Weights of a small transformer language model.
Size: MLP 1024 tanh GELU, vocabulary 4396, 10.9M parameters.
Architecture: LayerNorm before each block, learned positions, biases.
Training: 538M tokens, 8204 steps.
MLP neurons of a small language model. Each row is named by its layer, matrix (up: input weights) and neuron, and shows model dimensions 0-127. Each number is 500 + 50 x the weight over its row's rms, rounded and kept within 0 to 999. Numbers have three digits each.
A block is one neuron, or neurons of one layer that tend to fire together. After each block is what it responds to, as a language model described it from the Wikipedia text at the highest values.

L6.up48:425491499503486528520531463606517418502544562520484524509471555445421444506561560542494536663543437448460487500466457425433430539532526503545478456531531523459471485566508560514408559536555529459459476479494488449449588454459435534470590541528491489381503510522473500450555445516539446497521459440429507530475431556531480526450562447482461370461480527538469499521597458498450546560515
L6.up287:546496471483466542449504486537540506611518503520544437516466502519491461545591456418422465473550536479464604455495359611430480585458474544455499460484529447460505604499507459504478511458541538496462497470453549499527567512453541526561611521498417557477559435598549466519533481514476471425481463462456475489512622545559470543541531550438475507504504486455541563522449480557523470469593
L6.up668:515441526478369522477454473432518501487537408530467462520432473415521545481470540457569477494568488406513601478488524476495521518513464489493541475405465549500612450495573536429456539452504459594580537489493478528436486496533581496515566428531501516469510536502519534519521563497469514490387575576525463475452518567568472470441443504460520520480446402474600436510449500501558436494430
L6.up979:527469593436467459526546566475584546475503416524432476511365531471508602528496539493494460615414499633537496471401436477501476538514491465513554460416560546446485458409561541489501552600498387444433560495559453471470454475493494397509513476466448510579638548549511468559452448435481391526487582465479528467444510561493502495415560504479547527468459463514530512535469550508419457469464
Description: Paragraph-final full stops. Full stops closing the last sentence of a Wikipedia paragraph, just before a blank line, as in "died on 9 December.", plus occasional "+" in "T+3".

L8.up281:481530528515480520439540601548517502562475527457474489550479484534541464557563480583524477475497407461491553508566565475483446545558567509453490478447565464396463561497538510541475534463508561545440511488550538508506509499471605508521492506412554538527487552397427487569398492536524562415461492450493512428459472541496577487536529568489573386490556495500406585563479500512499556453467
L8.up402:448471526463473499539554431519472520504525485554482515550547460516432505505549521549572534554455617493497534511500521444472491463472508575472506494509425513498472527447515572577579463461423392521429562430476537529573591508527492403545524444569531526532487521481440517445543472508434545496478448540470399406515468482580457515425513339550528571508559512486472516548512507589449422580533
L8.up485:506502464430508450482547481528532564529528498504440526506450454481479546532562543493487476496412610541451527469474522483527497490514435461532570509475407523463603561427376581446516428482477518476487492506495529579472449435483456477524464428525492631456553518483500512508520476534578461449483487447457517561446506529550509558416508503476383415501493475542481497521484527461436570494503
L8.up522:550504539539497505501529625518502502488611495570500483459523362506469611506554577557440487448453498496556553417512458452516588525488464591421459424471535581538493370553572405478465496473444482570414605521446535485482564583528522436534509507526469488452608434423460448477421467644560484467444568437531514439471455523492497550529550582448509505546492421552555475520510467416493506549461
L8.up536:512529461464473581527550559549523462535565564572467477514514599492444383482481575523517476599557509505498397495458468557465542541564558476509467478564596615443497438582463571605402568602438479474465434472447393480496549467538536465506500497492478487537426415517479489476491490448442465536531552474469528504515428550541459567511453459472550467533506437508527444447569429521467452561391
L8.up651:613480421479514504468417439485490338544551580564508549445494475478496522514476545479546594543445545528509468444523566442510510429520519567561509457477572511524549516519525514494521450552488467447432514539402508541429613514504444508514507427572478437439518564560527496402520411486471522368486558505431505449495499490502503461483460499527453506423538561519486453523553493542478473476526
L8.up771:540514469500464488395557462461374532525551400492483466436421485384433465460524531478464440535479435449490494502479587559446473447455501539553530515570519588527536609439529619562455460498542449420465530527456533394477549466515513456480444473523496561561522509599474496520400475499538460584567510488482501448558451585536502587436506542523445472491462478540482556536392512559506512468523
L8.up945:498518401464477442524564423514554537427498501426496432534539429482493556550515522553538485405520495525481484417572516419481597473420494511579506581439465453621608527556467442492408506462481502511460475545462650494438560473525491604490493457473537537499536490459456461535441501575563548409572486537481558481438511563526591419499530487571457468564556520522487481499498530472519427487476
Description: Paragraph-ending periods. Sentence-final periods (also )., ".) that close the last sentence of a paragraph, right before a blank line or section heading.

L6.up369:594593527555441536513514475483530419531415586510489490557496513592458524460519556484561405512451383507436548556429517533560568434553399552564510475547556490514532519560444570460501504495508464479538569496402606533530531557553539462407507424438571574490529500537545452550362454504548501484490426470475525479560472539508530518451504503537457487602551489615448476508549491542495451438531
L6.up731:521404526499444541534509567480468457488549524556501455532473507480454538517573536499382483460522446397626546449405551457482479524493483450469499548496480559480447510541451522603436412401468599516485481552556629617493527533511483482403508509484419412500530523553537497496516498473516625510541552439455556550493486461513541448501553470494427475543598512508528550412416546489470414468504
L6.up789:626477500464520511506602471577533452487518524477504412552549431433463527364445536509477504520536532492452476444456538441463543510490509529447535510457419468496421663416553468580469476488440492537477508540570400573499459483582482406471523422369431466520562492432598516459504572570474496520518484484416569470493513583558499536460567567507404466553469537502548493481506419560477461409474
L6.up847:457498517455522532539500507445504472554496524472393516449467543477470541448539496483468488561545552505429539431555532560531536546559420478582548515438514528434542495513463490496540481475431536399465487440544500495540469404502529444522573506446542458482465520428517485472431513530540507500495503556474585496462630551599459540478562567459508457518551487491546396588504465543548542442430
Description: Slot before person's name. The word that ends a lead-in to a name or descriptor: "son of", "born to", titles and roles like Lieutenant, pianist, Chinese.

L8.up64:479565524463497612489496584551507455519433526456509407565523597470564517591540503567418507508430502410570518477519467492535554577498467491486500469391517551528535460520531436422402470475486446529458485480428505588502409527580510506431507461455535678476532505596462417503475575511532464519486475463450482453477471453546503446352563500444428449577498553434627474461530459437413527489482
L8.up150:516594493520521559514460492472511458520592534515349454458533445476454576587549583475454452468507467497494445470431437573480507541489460556499466461503522538503515519507509515467448541506525501546473415534558459581456421472483491479533560545483457473534468396467459496490508522524380428521470447591435510418525501481498407490520496537447445525496456560569439608525573517599513488524471
L8.up160:469529462468483560542422534479516449418559515466424484565617443572565505568478529462464457576492484514513410543488498493590568584559536447597502516507472548492397566517502536431533513451471565496428498439566449514523523503465450449527536490543497467485475489569606427469486528477491484554500507523510586357412407445507514491537514472457536531568569580529569560554611547525496548575510
L8.up191:485498481537502491495498530549484383496530578543525502517599546511446486477428481507434453500442415467497527513556492524577519546520523522535467552530498539572396492470547556368565483485500556503518463422613517486416573482515494503462408424478498518483492506527497424414545502478379529396491458421519427498489509541473556611492509570478452498584500492481551518505494448511470468572540
L8.up273:590418573522539588485486554541471411510433559461557437525484427483604441629531459508443537400583479471518437471495503411517384494536410402440581607497428445540548488435575538461421441499453503447483406484515504584488552555476528567485477442492399534495535509606473541505449567486541460536526528508473467474549579548474404539455479457514537473441540575426520542555516557538505514486447
L8.up275:568482427470553560544506447499499547472465574451436491507504462509434510486472499534517445522574513459479467588462384488494411469403517531571362544451453521481545564481547544491491492513427486532498432507531502496552422498510611396598510533631587522453523431571514462518572469536512562484607506464497414526369506442503461573467514491511427557477567560472489428491602450462493469494512
L8.up618:469529583607517457467391539545518518439550372646403504585476479514433480499482536510461423491445488460430400418534601453468493508520454387583442475538503516529533431535537507490483518579516508526471499424509506504571361488570496515510516578402506440506498547445609537494533489600496570474445500533533433482485571547540555492520584428463559497485523550440547405483464461490480551555432
L8.up789:489552478482557462544503479547450472434455452448500571555539412495559496524539464578479573424427584517569429510522485438551524461508517622576547500488466554586402544457429457516485497496448405592526540453431579401544409576530539541536487500547519528419573476471491580441522553453530387500453508479529521492472539465521457560499563546458637516445457494472516494522461559526509539502506
Description: Mid-word consonant fragments. Short word-internal pieces, often consonants like p, m, ap, in the middle of names and rare words split into fragments: Randol-p-h, Ann-ap-olis, scul-p-tor.

L8.up26:493575503578527487522457498482514412494510482555445511469557509562617465531604495512520463586446492574396460553496466504493532472477537443582548496565532457458413479517499521484505455469444523468551463534533520423392446443459512509484519597515454575539534539455495467535425434511476469498497531473519527558554566579608492578440567506493484435477543492402459475543406505485529529493512
L8.up75:426506528393493401505514486524435568478444578512531438449436516495531559411541502523484510462493601458510504492507454517522482552463571504527534439577539524566546527569457458479547471482455601468523437528475421453449452474491626488468495674500524534518508464478536520572463480512481474525484526573542586488501546533500479516482524608508505491512522500506553503459494483516387491441523
L8.up636:523518576549547525444474536545554574511527553551482494478537525504482424546497456554467511465496454540603540538417589499589453418473511494527560470482524615541404474464487577477511513477482499468481565475510432429578569603455588505425519545543547562605432578490505497499510486459444609526490533491406449458508547484458469419493475466543548476460487497372486556510527471523385548534452
L8.up662:511485499530610482479496513488538438456535625546452422501496403503507578535494472433588544538502503552490553522542464406562568589487425480500399518602520511431488474475517541505493581521493494549476489475530515445475565410509529558568478500545427525481509407422457547489468492439552433507560433462525459469467396422445511428587476594459539521394539503450489470457489539519434520482480
L8.up695:490492546575531526559494589509534490529574521553494434507517466563504511498466497468529463451570475594514595521541360514489538448358516601497440601552593512539507455530407469487495521517478578515425550459494504458530464407553464480521487591479519436516435563578489548499558500448569582464535437500485567444549417511483468409504490477534580429572432447483533505378513457510515508417406
L8.up701:513500544458492464490422505488403421552492545587557469489556521490497513466618411543519536483508597515479528486513466554476518571528521495496546486502555543489516497466404520517485512424505435487503481537496623437457472446536513489506456600439455525529491574509585445608487526515448519498498479493566547559482528486486517443485556560530510451392493462512515467378550485411439469446513
L8.up840:464514495529486460529408580526405507435561500437551462456421405568515622575565455485498468578561576543438449563483533610364457516526553654550527513514519550567489541558426466492489402423481526536534381548454449466470525513554488491474510511462427477515481555456512577391568451465584547463504555448504511426559525468533501471489444575486525520499528436469463498501496619530494607479392
L8.up907:555490635525534483477444499458491509455577581486469500465486534595466517476544478490537441509509522535445555525423510466548474439505433583543511532444519505527550515509538423494447501480523640493462562439543433439430590527488559562534469542451503445394447524536486483585496450488424548568522409397409449525579493526529465460446527493548537572484501447511491501524505514522547546445433
Description: Subject end before verb. Final piece of a plural subject noun just before its verb (dogs were, historians consider, bases were), plus to, would, they, we before verbs.

L5.up142:522479583582495562443514546448492560409391526523438454484468495558557515433548496607442388582607499580561496450527586523533469551550488557533550507431526521629454503495500511470491528529445462508435514421444481538535504494438380509527432437541475518449463500530519550487525456498490564549496537436553587472525559525474512552393418547485428560555576528438558455489576524566412566530486
L5.up617:476543498489505565524449471479463463505401545496470398573528423568461473478444491455528518512521522574477442527508487480466551518443575538508443558473420498493596549520441495452455526415461481496436476453442519505513569465411534450472487392559562517476401597556497412528498535523437547488455476466497426479454481521519558435468462410551539474586485592466604507575460469500451511539534
Description: Mid-word subword fragments. Short word-piece tokens inside multi-token words, mostly names, often right after a nasal piece, like Dunfer|m|line, Fern|and|o, Jen|k|ins.

L5.up44:502542507488444526423487507566402418505359496520530506620487508596518518523540508542524478512456497519454499451529575561548572522373484506495478559487440457568627541495522406540592554440476551460564359476484536432456491524524491510507503380489514540481479451429499416382479413554474501483432511427476449427536472523511562550495551438562504473574533458509479559509416459554451543428542
L5.up678:396498542509504511527533509519485500560542544460500435429561541527495481494463527529434530589492541554480472440513530481511520529453521640481466473487471508589466565485510557473532538417487535467483484560416554430501524494416499612493464493522589561463540503597445611521572472563486520452568361510539499538519458483535536497553561494543459515459486465470446468422549449509439577515501
Description: Verb after biographical subject. Mostly "was" or "is" right after a person's name or pronoun in biographies, often before named, signed, or announced; also "and", "had".

L6.up256:562518511515424466491561456539459469539601529505453494616464532356415474516480472531572413484559497540552426530532548485527458540374477457502498455527519422496540490498586518514518581468463487469570463498429537505499560460571484596531558496541507565550491537411543541503575469511431500511466541474535474520463525564420600521408545528520446527474528468488384588482562519429455443541473
L6.up717:560503460516498413426515437513582461458438533523500532563473531474491505469503500543536516559516466475430560551433469454450521525406452513544452504562478470515493469512481536484586554430413527506493572564451523535474511505427431565503594548516488491510479582519439520486563436602489438447559414426493433548490586575549536459571475489506419520523531465574486490548529392502515519569495
L6.up722:542522412462473468458500497535443464547561532619631466513488439474449558471562458542542427492431454526586515623524483399481612510411453493464497542459543498479523507510519550487524519491487466472519689438507447458470490559470466463537496550439474523484571534526493475422633530488581523505512505473516485476563595458533467403463404481475484555490511606448563453580540544456445507535576
L6.up995:516441511566550529445409527541527560601567441509596544445383518528528534546472541453443511494415447455562453426534491521556483418553427516495485521475470481478517453514432503447543525516465540507465541404506541488508463539517450437466518535462517568485401576551490403546570481455504566546500533532527477481575510508535448447416570536483470556420511405518550468454522438538496463477513
Description: Mid-number digits and separators. Digits, commas and decimal points inside multi-digit numbers, mostly vote totals, populations and measurements in tables, e.g. 15'3',400, 3','195, 29'.'5.

L8.up209:455457504531422483480521398512471458504416452480456559491464449485460474534504413493489533404583494597490507451546547471479507453514429557554422560531512497537514582415495455614594437417487520457461507498514422469475531566509525618510500622419516504582431535515534574490527544581523468574467615545460569461565418492598428562443548551417583532507429587537433544486515392506565520517448
L8.up353:487543412517473551511491543513606565466404573543622495424491470395509488521522621427511509505557560553514490446530443600472484477487498511566504478528508554525551460487494487481450523506438509451494423523521501544496468540558499396466520486491490551477480487512495642436427475496534553481485480504545535559518545445478410400468558551479586545537558482463496475568470454530454534637454
L8.up365:500540474500402568424417503578498527540531474424551495542400400534447440594429526485431510464540540609454500383439585492537530468417586512501519466517513465558526459535512466527552528424464523479522527500448440490458530508481572555472424524504459541406456539561566548579419465479478498505493446477395527513549517505568514488485557485406540495523539583551457535557462526507544460452446
L8.up464:520468443525471506486465509491450450481465514527505520580570593568421481565506600445484526539514515476542506442473451533514502507554450487509571624403487580443491602478481453446460422489354533616409463546487504524443503411533450482556490563498508537497528460517518549507592419500469487400523525535540443543463530495502474568541521585514461536493549488530449470548402500503495454533437
L8.up883:625459544493604427441424495505488488487486620442530522499505479518484450554535448503431573442548440564568512443527547474480470582561541510506573482450532437624492536516516519500413511534521527492490530473586469474425456537549476519510603478524537530492451461516593531495479471493550481438465485462473519481524560575507482351519510459432507563384522576546476534485490508503548375531525
L8.up900:556483496412444404517435472498509468614389519587585484445547391560559550550505469503556517547473430541520551505390505500628532497517458487552516498508564560494567635461496537458493505446570543448481449577408475448584489479462493557465478459535474526560526475440505468538520464459548449458523507427457509451502472540460491454507475453546559495493503503511492511436641462501413436428512
L8.up953:520506482549520379474478536477446525436594512487515461508517542416471482447484525480528485447513493558545436567523513447474522465523454569513528549411526539448479528528480526501520429501523531545513469518553393578472473442539503440558567556603590477480521500530507594542488463498622497510543558485504619507483474502449367602463507544573412493569528606418480538548551546551546520454550
L8.up963:496584422527575574508548621459388471421377537475455455495454514557538576490546555401538492519527578556526468461447521507420497472397539529555519511475501493449433522501458465529510434445465408440466436448508557526528444486551454438460487596543525577561440522446554508443532487514525473384514527481540474417541535512580528571466570548476495572506460446538448482438535410458554549437488
Description: Auxiliary before participle. Forms of be (was, been, were, is) after a subject in biographies and histories, before a participle or role, e.g. was promoted, had been built; also table pipes before names.

L5.up588:478538548533570577531404501503468464450518462554570449406500492630635477475417469449540463608439445479465489456583568478532500539466537512484470565501398375525421448554502526480586491596428449510450440465449464544479547470502514430490377477399515526490375453555432564482363472513562546453505528537475436442581447443571494442505551463451455480533523552490534455524589480517479462540513
L5.up960:521439431424426566495517464444506548596500469427566558429434575544471442529601462473467568584505444478531516456505564516611452489503550445452492565458495484514527630529474452490449527438549540548415581498473472510470517516432518486560448514460457474525529345511480534620465498512445526455489538510370497569528453568589474477537471506409449500528492475519587478516502546492568457488554
Description: Coordinating conjunction in lists. The word and (also or, &, list commas) joining nouns in lists and headings, e.g. "family and education", "science and technology", "Arts and Crafts".

L8.up19:494392429423535401441454521417536464468536452462443503470553517543496532532452556431464522543464544599496462454529541520470558547475448592508490517478456599483507496510634576565516468486545510486511558452539440511438467450494521528500605475650496402577535457418463463541556441456502428444479515440502568581572572475501564540479536522450478492560511518506520486467558518451450568485480
L8.up120:465543539497595527448511524444503512549552535508413471482499468469523432443487547610529454500517503442477500520504506441407432504482511547549470415471566526489438556521531563487577435471510514460526526471538411450466463518621523520495450508516509446470531481527448478557541558516464433514459521444517511486504528478538539464389524511358497478575541448457509460554539540506545594539543
L8.up241:472522491491568447420478540478440465438493528551478494500458494475587526382546537510466517524547541617494468515556474433398548471539484455507509558443458581480517501502391500489520518505470492491402508508499492507566498517577505517556447486571466532484528452429579463533606452546489548436534541580564641501466543481506470418569561552420502439538561494495472436508582420434569520456424
L8.up337:501460435530544446491512447471539512491570523567479478512480549521481533543462580412429521508477506494463494442416531554442466515572477501463493506470634627505530501496394498575540369460497581464533488466481396481467430478521508483540544477535439553514471524450493553556491414520484527484577544444554594458527529496520443504555452469354430524554552450464490565579590463473442512498556
L8.up547:487531518424527570495581512460561517546494546510526415406537490505346398561479512543484480484445544568487479570500514492371498451524424512621536500598613598523488500547445535477532476556602524576480556467536479543490466461456555508481559553539460507541541436518543539553482482524471370460562468524431475486433566514472539519503569483468463485569478493606438561510518548521535508486489
L8.up565:483439490463471391458521511488407456445518541485468525628554452545430548596468526490464442487538488524584513526554603501447540576609617559528472560508552545550453486484487599511607538528487520518387498562444561586454498559504482521481521529438387453484437471448492491570466439500506505492466556471545473482509533482478568498618590441442508576547569479470411502545539512585521469505462
L8.up602:462569518627532461510436469496503461533474513517479431553493563466554433490413524514539460548520594477383493485476473511524516525577555520523487558520485495452602477481453431430632481452468476480484551540478567574538461388559484450548531543552472489582454482585458444517539391488484474444543543530555515554533485575476517420406485513486489447500487353573493534534581572570499533463522
L8.up768:537481513541592470586549599545502526532479495566490584527426429578492467470540447538439430440505559389475469447551589486495440443593471402475571550533442445553561494570531568457613483553455504528467573521434478582564465429515538496512505535511604539507560545518500569492482478443540513466404529488552475481514576392467506537571578470419488538549517570531489503498506528520449481544466
Description: Given-name endings before surnames. Final piece of a person's first name, or a table cell divider, just before a surname in cast lists, election and sports tables, e.g. Christop-her, Mat-th-ew, Har-ry.

L5.up129:457432560346472578454502516541552435572537516511440507458471478514517537573489471439540513516470468584498500522493437526449553558472459505549517492526449446545480539526461462398516522584471412532520555533495397429444466513518517537496521502480391498559590390479475522551490517506463493532531447480470544476463536559515456371521475418512551456421549469407587505517406489500453500434483
L5.up321:527504560517497542478570448476441456575408526551453503470558494436549579476521495529539453544294460498523491539484495443555565535426495390509477506598438438448492513501402516440465556485498483457535483421506549520438472377467510433527528549409535526517545501425462486542504551404521474546586521424471514452511498457516514443477510553523592558518569501490517441587446517482487452512427
Description: Plural noun endings. Plural suffix tokens ending a common noun, usually before of, and, or a verb, as in types, particles, issues, countries.

L5.up59:504480483459463540450544562514489542465453497522462434545405453529494409510404486498527433527560513459550510527517521438446528511550502397530593461584412532431491496559490516478552574471550533567451537544553514543552438553535548575502551467556486429541496429492492511474490507546415542487553464467463478430412580618565611573549516489439337404676445528510515459448519504474446434516522
L5.up1010:462486507491446515469531606525468507449502568535505517532485474552429493501416417493474500557501498540558502425476563441542462525522439410551538511525438515511491469519439523585501531539508523489544459506446473547510428540498554522470459477607558422583593451510450476544472552564503548470488453510489517423499471553499532533445571493542503500526438566547553415469586535493472380427523
Description: Name-ending word pieces. Final word pieces that complete a name split into tokens, mostly given names of people, as in Elizab-eth, Oli-via, Frank-lin; sometimes surnames or place names, as in Clin-ton, Aber-de-enshire.

L8.up163:404402560408427501427489457532463451490555577461511627513483569484609493468506543441498566428476494545487427507566584467455462438480471530564429470546520474535535532549471478533477462467573496484570560469464442509454511447496455617561429505515438537448487506497491497414457469531465547506608483482402526454573471529642568486502617629520524494567499546532478469481501469581471466393395
L8.up183:535401535619525453524443456479571538517468432535425543520527536485447584505569534466501478499513547493503490548519505497507598500501406464574550499492440541354451498499513508482448429519589514451523452599514585434455450468550514518464500384469476607410457468502536542477493410571444500523484492475395482551417441533592522544533433520517483485482531494477547536442501490552522586538544
L8.up277:442486463434561593549534498469530515448514568510451490510465555521551540500552461527497504581557496523473445440488576530533514460593538572472516495499428486487503481507436573489546457457514537574439550503529512626445534494492566398519488519526447526520389519424569464443536522503503440459488498490428457506423513529532541518464533494497589507487480478511481513551453431518450508578537
L8.up574:543431490534457618595450459512556631507436539519560536484531467495492504453576515474378504539557593492554454403598511422456497492489484533500570514501473444495559503472504541529455524441535562476500525542537498483488505536557582479478399542453435558546439531406495561549495534519432497519437537492426470469572469452537493534513437482511569541565543480509517449469462541538478495531417
L8.up751:404518474457474461547345595556528529474457532447458443498467445528413476549512499564518515515465505586534516549590523484632526524446528612491520601447444503454534495527534495423536552486459453536551547472518494506602472562432526497497489528427470554519526540502460460513488392524535478478523506530444499463437522440522522508487512530435537497462474580555417545445472414546530521568502
L8.up756:498424488558495487545499599483548569473512459487581504486519508558540492577567514585424527467516525448500462472543510591573513467487433546425611509422448422469472403425423472580509515488509510525533496428506429502542504515447506519516534459484455543362445499455564489529501486571514583522569539525386572412536565542567482491483501484520393497503529565516501484537464525536517463601503
L8.up847:556459464519581564445546483422462518547512455509514565470529500486441463545505500454445540552588435536574569436491538562506473517481590538531506550579519522546444485377534482440577444450505498484520503451532541439441451511521494469510501521445482530482456551509486424551539457535483435445468510439364392589562559573537515536502501535453521413461563549530481486429478564546509435461512
L8.up991:457555505560520558550495541473465558505490460575542522596515552551487511457473591585575474472550485519452521505597479479576412592512504479509494495596531443514561537410552560448439505396519595440540424520473523486423495508444534540487440425462438522493447531463474523553600432474571453490522548502484531389539471485530544523530512476535571494596527500528488388482462469523535564544439
Description: Coordinating connectors in lists. Fires on and, hyphens, commas or or joining nouns and adjectives in titles or lists, e.g. physics and computer, Transport and Civil, open-air.

L6.up185:532538483470462499556483491542523453449504483425457499518468425529440533619480409417586564520478432478488487525450557486496533459510481407617510554526559572525496433498451451473617503595512410505509573498456437568592401486524398548451528515472521508474475555469525554584489549451479444473454531466497543526475422532479563535538570505413497536553623503423553548570507451520590574534515
L6.up347:554486532541539532443496538497459480465395632533547482469546533412473512503561487477496467545538521500518457454494538564580415352412457477450492508559483552627528394488465583572532564456552486479503470474457484461448419484539527417503457543552542503517542508565522506462493520531594502387576488427507520508459546440497543534460488443551456515520493438472526504601479489511390433532479
L6.up908:477422575497497485376538544495522477520569547525511478486557460491506480411369533408525406589483522397466425478459575478494546449526452459516455576473553570470472513509493439521606462461437477511556535461455567479517485471469604528564545467506547497482504559489502539479452560460498448491534486512548513499455581584467509465603429479416579445533551441473543460617510419503552453513515
L6.up964:453515499531539568395475539514404422552525470475531529518467549435472455557496534544523475393475505452502450556491495461438592427559469423475473470493510528602441513543513517536592479379460455551401484601422515569544568487489516548466549531549453495548547417530484469526452412517528450504518555502473494496451508507495532534544531349488510473539456554562492480400510453508570465588517
Description: Name-final word pieces. Closing word pieces of personal names, mostly first names, before a surname in sports, biography and credit text, e.g. Sim-on, Patr-ick, Anton-io.

L6.up111:485563465453589420527486496519505454503527491504487492534522520553518535497496503494542404515493547572497565467514517549543513441471495525421347545575584579535487491628411474528469485473430560487477508476560404546474544457462519534395415522434483542510479531506527536452461519621489448529594501497482464464474457522541460574516472516560402501560515539492537445467506463474545512523457
L6.up415:549556461476515505361569603576469585529505523518469482467459442546487501603545468508470445511486502531489513494475461446524549454405460544429543482513615614464477470535483431496470384505510569463500501502521420407454478508432568515455495530550530539483554563437552540501563492569564555524557487456472521535579512442527558465525521466549544480448381579546487492474468468414548567533395
L6.up559:579474470505528438541521474564515540536494616534443566476496474536553584539528583497463470484541463531403508531520510518569472426472508547496507501479578566522508483470633460478566479494465484517521471454463449527514528532464564468476448483491488526508551501418399482417448467573426571580519430528457496566538580573566560566469496414495467535442491484420498490450575450544564561453575
L6.up726:527488539401529439454527506480511516538549553420507439507490518522424602556478479465503513546512520563539472434458436450458481426479435542452543508395610515531478562479488538600457505486515490557541483581466529556473492463453567505553494404499472525489543537479507474473524465552504468535569542489415496511450562454611554544596524509578583407484457519488422431445530470470495528546494
Description: Verb-expecting "to" / modals. Infinitive "to" and modal or auxiliary words (can, would, may, will, not) that set up an upcoming bare verb, as in "the first woman to walk", "had to present", "may be hindered".

L6.up95:501511482584417494526508493493592527448478575409482535445460478517555569502502552498487538489452530417556472462505525555562479465510469512522493582481551560559475449494440403415486541490529512466469552532491498579573495494526460499468434404606508515489478510525521462459581496489501497449518534518429518476482549447591408512493461581477453517431451564482386492535542494482429421473472
L6.up269:472416491553528499492479577536458499490457489430508487493502547531514505574461561440491560451522440522439560433556534574540472469568470521524590504434553457554513467496572510431533481534462500463457474541421561534621509464446536529481471481528533546413506547551547529385605518569537505493435488439459557490453382425529533524461551519543526575532541514444455443495486518554476432471579
L6.up302:427554528623452574428434573525533550527549464484506421500456416445546540556478447496408509481452505546516505541475440545534480506530601523457476513451441490551422475470589551513466543523459496540490547507517467507512497459555457465464483479409429513481454577544544481499460475523497515497460429534562497535504390559545521445492454543521430514444447559526441449539516456464484476562550
L6.up495:501490580600542479478497530479518483543382455478444538418590528557579542465487469472496577451538468469367487439426426548516545479489528641529525518525523492411451510523454472428501547473564531500398544477463440476509477525503467501447477548608526506350586504466550514482485431559449475534565543480469553474456431531504561493549531549498578473502429467477497499477485449540403540509504
Description: Early word-internal pieces. Short consonant-cluster pieces following a word's opening chunk, mostly after in- or en- prefixes, in multi-piece words, e.g. in|sp|ired, en|j|oyed, en|r|ich.

L5.up145:467503492426596407582509521408583571588506439513495444545470569585533554553544486549474528557478539461532471513460493519531476476522549398540522454480415508513510390441480499510412533410515513536475482538462475530551452536491425475582558522533491429456443422496498663534473498462441454521502538547448558530538515501514470544503577505470413515560491405626504478503478577550466496500522
L5.up509:441491540455409540550484433458517460490453481508505535512448534488457546622441554550486557589494535558481528494538494526504536507440480507503440458505560473609521479487471409522396444436488474533476508508510470537503608579514568581464517418490422601415426398480418467508457446514469504462463516484574468460583468514520481541519549411487520552550444535464401558422447536409558477442566
Description: Paragraph-final punctuation. Periods (occasionally commas or word endings) that close the last sentence of a Wikipedia paragraph, just before a line break or section heading, as in "at Upton Park." or "in London.".

L8.up152:482594453457413533508533482511492433501469569430486539492535499478469552551566517572540539501547448440498474467441559495473627476491502496489542526442488547457510583611543504506531488519411505486455574499483491566517568455440461532656508434533560522464548520521520478492553443613474515580431489544473519444490544513523570516459425539509476484509510604469500472424488457486516455530561
L8.up182:516513550618437472523520507491521621469540528476464563528521489449553564498498432459524504447501505524502553475588457455530443471492440419478500519463529499508556427496488556498530493472426444510422501523511481603638477499484496469491501636517439404558449469423541431483494418534464526529494506455535479402455522564556581513534521500556470534605439408497559493517520521539492463588532
L8.up533:549481462456595488462469462509453601520474509475526526422505517512406640449497545526550447473527535438519420461488477436418502510538506507478529458456467530502501562467494399499612489531423458531455529554456555514567561439495476558571465527440468395483575478417538448483473430485432438590499474456437518548453552571484514489450505491569419543485473462442499532610544514479514495536489
L8.up571:487433443504475504544497481490547552452548479571463507479499462523487564508578581566507384411555483473613566536460560459479538413568508460551425553482452456507572463480496589566512586475496505495549434420497513499507555484570536444407486624468512513464550432398553481470533486528407449480449538389501505513511566479468596600547557574461479598491487502550476490497518484463557514480501
L8.up644:439495479473558576388499398487499441512482544551495382522438530468563469489498509487398500482517473517484435532404477487536615462519485486501516552488416623498504598593511438516430465473461565511491588501479465392461589579473484523543481523436500522500490486504462421537516430460495477473438433459529563489395636573598506588559535440485431498535506426441563525520470510417504521476544
L8.up699:608528483559364486441455466483566438568457449478440595619509517567423548530543499519468480413468474482514565471426479551564539510466493558424444492460426606573465571507424480454472498565470483504545468553519523510461498631540450539517581497461520495503607508549501423629560402498490519520465469499417423514469515531558379485440609557507534588459532563485491552480388438563486480462589
L8.up985:463502432563532520593516543487510430558512559533467469601428515440485580492504607507543363451538395449514547390500429456410543396590453510516519458477470499538607483452535468578534523516445492511514558524505520469515567495471639511499494573473519435547557545408495499449504484497464481460453487445497519519598586550532633537508415503475497478481479561499462575446485512538502624419497
L8.up989:445590485529484570453523478588569458498547543527491471592470465448489465561489528518472469446582554437509544356518524484388479624431526476509516516525524543485566503564517571497559517441461497589515511524470468546559493415379529406510454581561476496444548512507526438459439420470472475598559577536511590561591524513456480528405438455537413544563544475500423566466577406449512460479475
Description: Number-internal separators. Decimal points, thousands commas, colons and degree or minute marks inside numbers, e.g. 661.53, 7,495, 5:31, also "approximately" before a figure.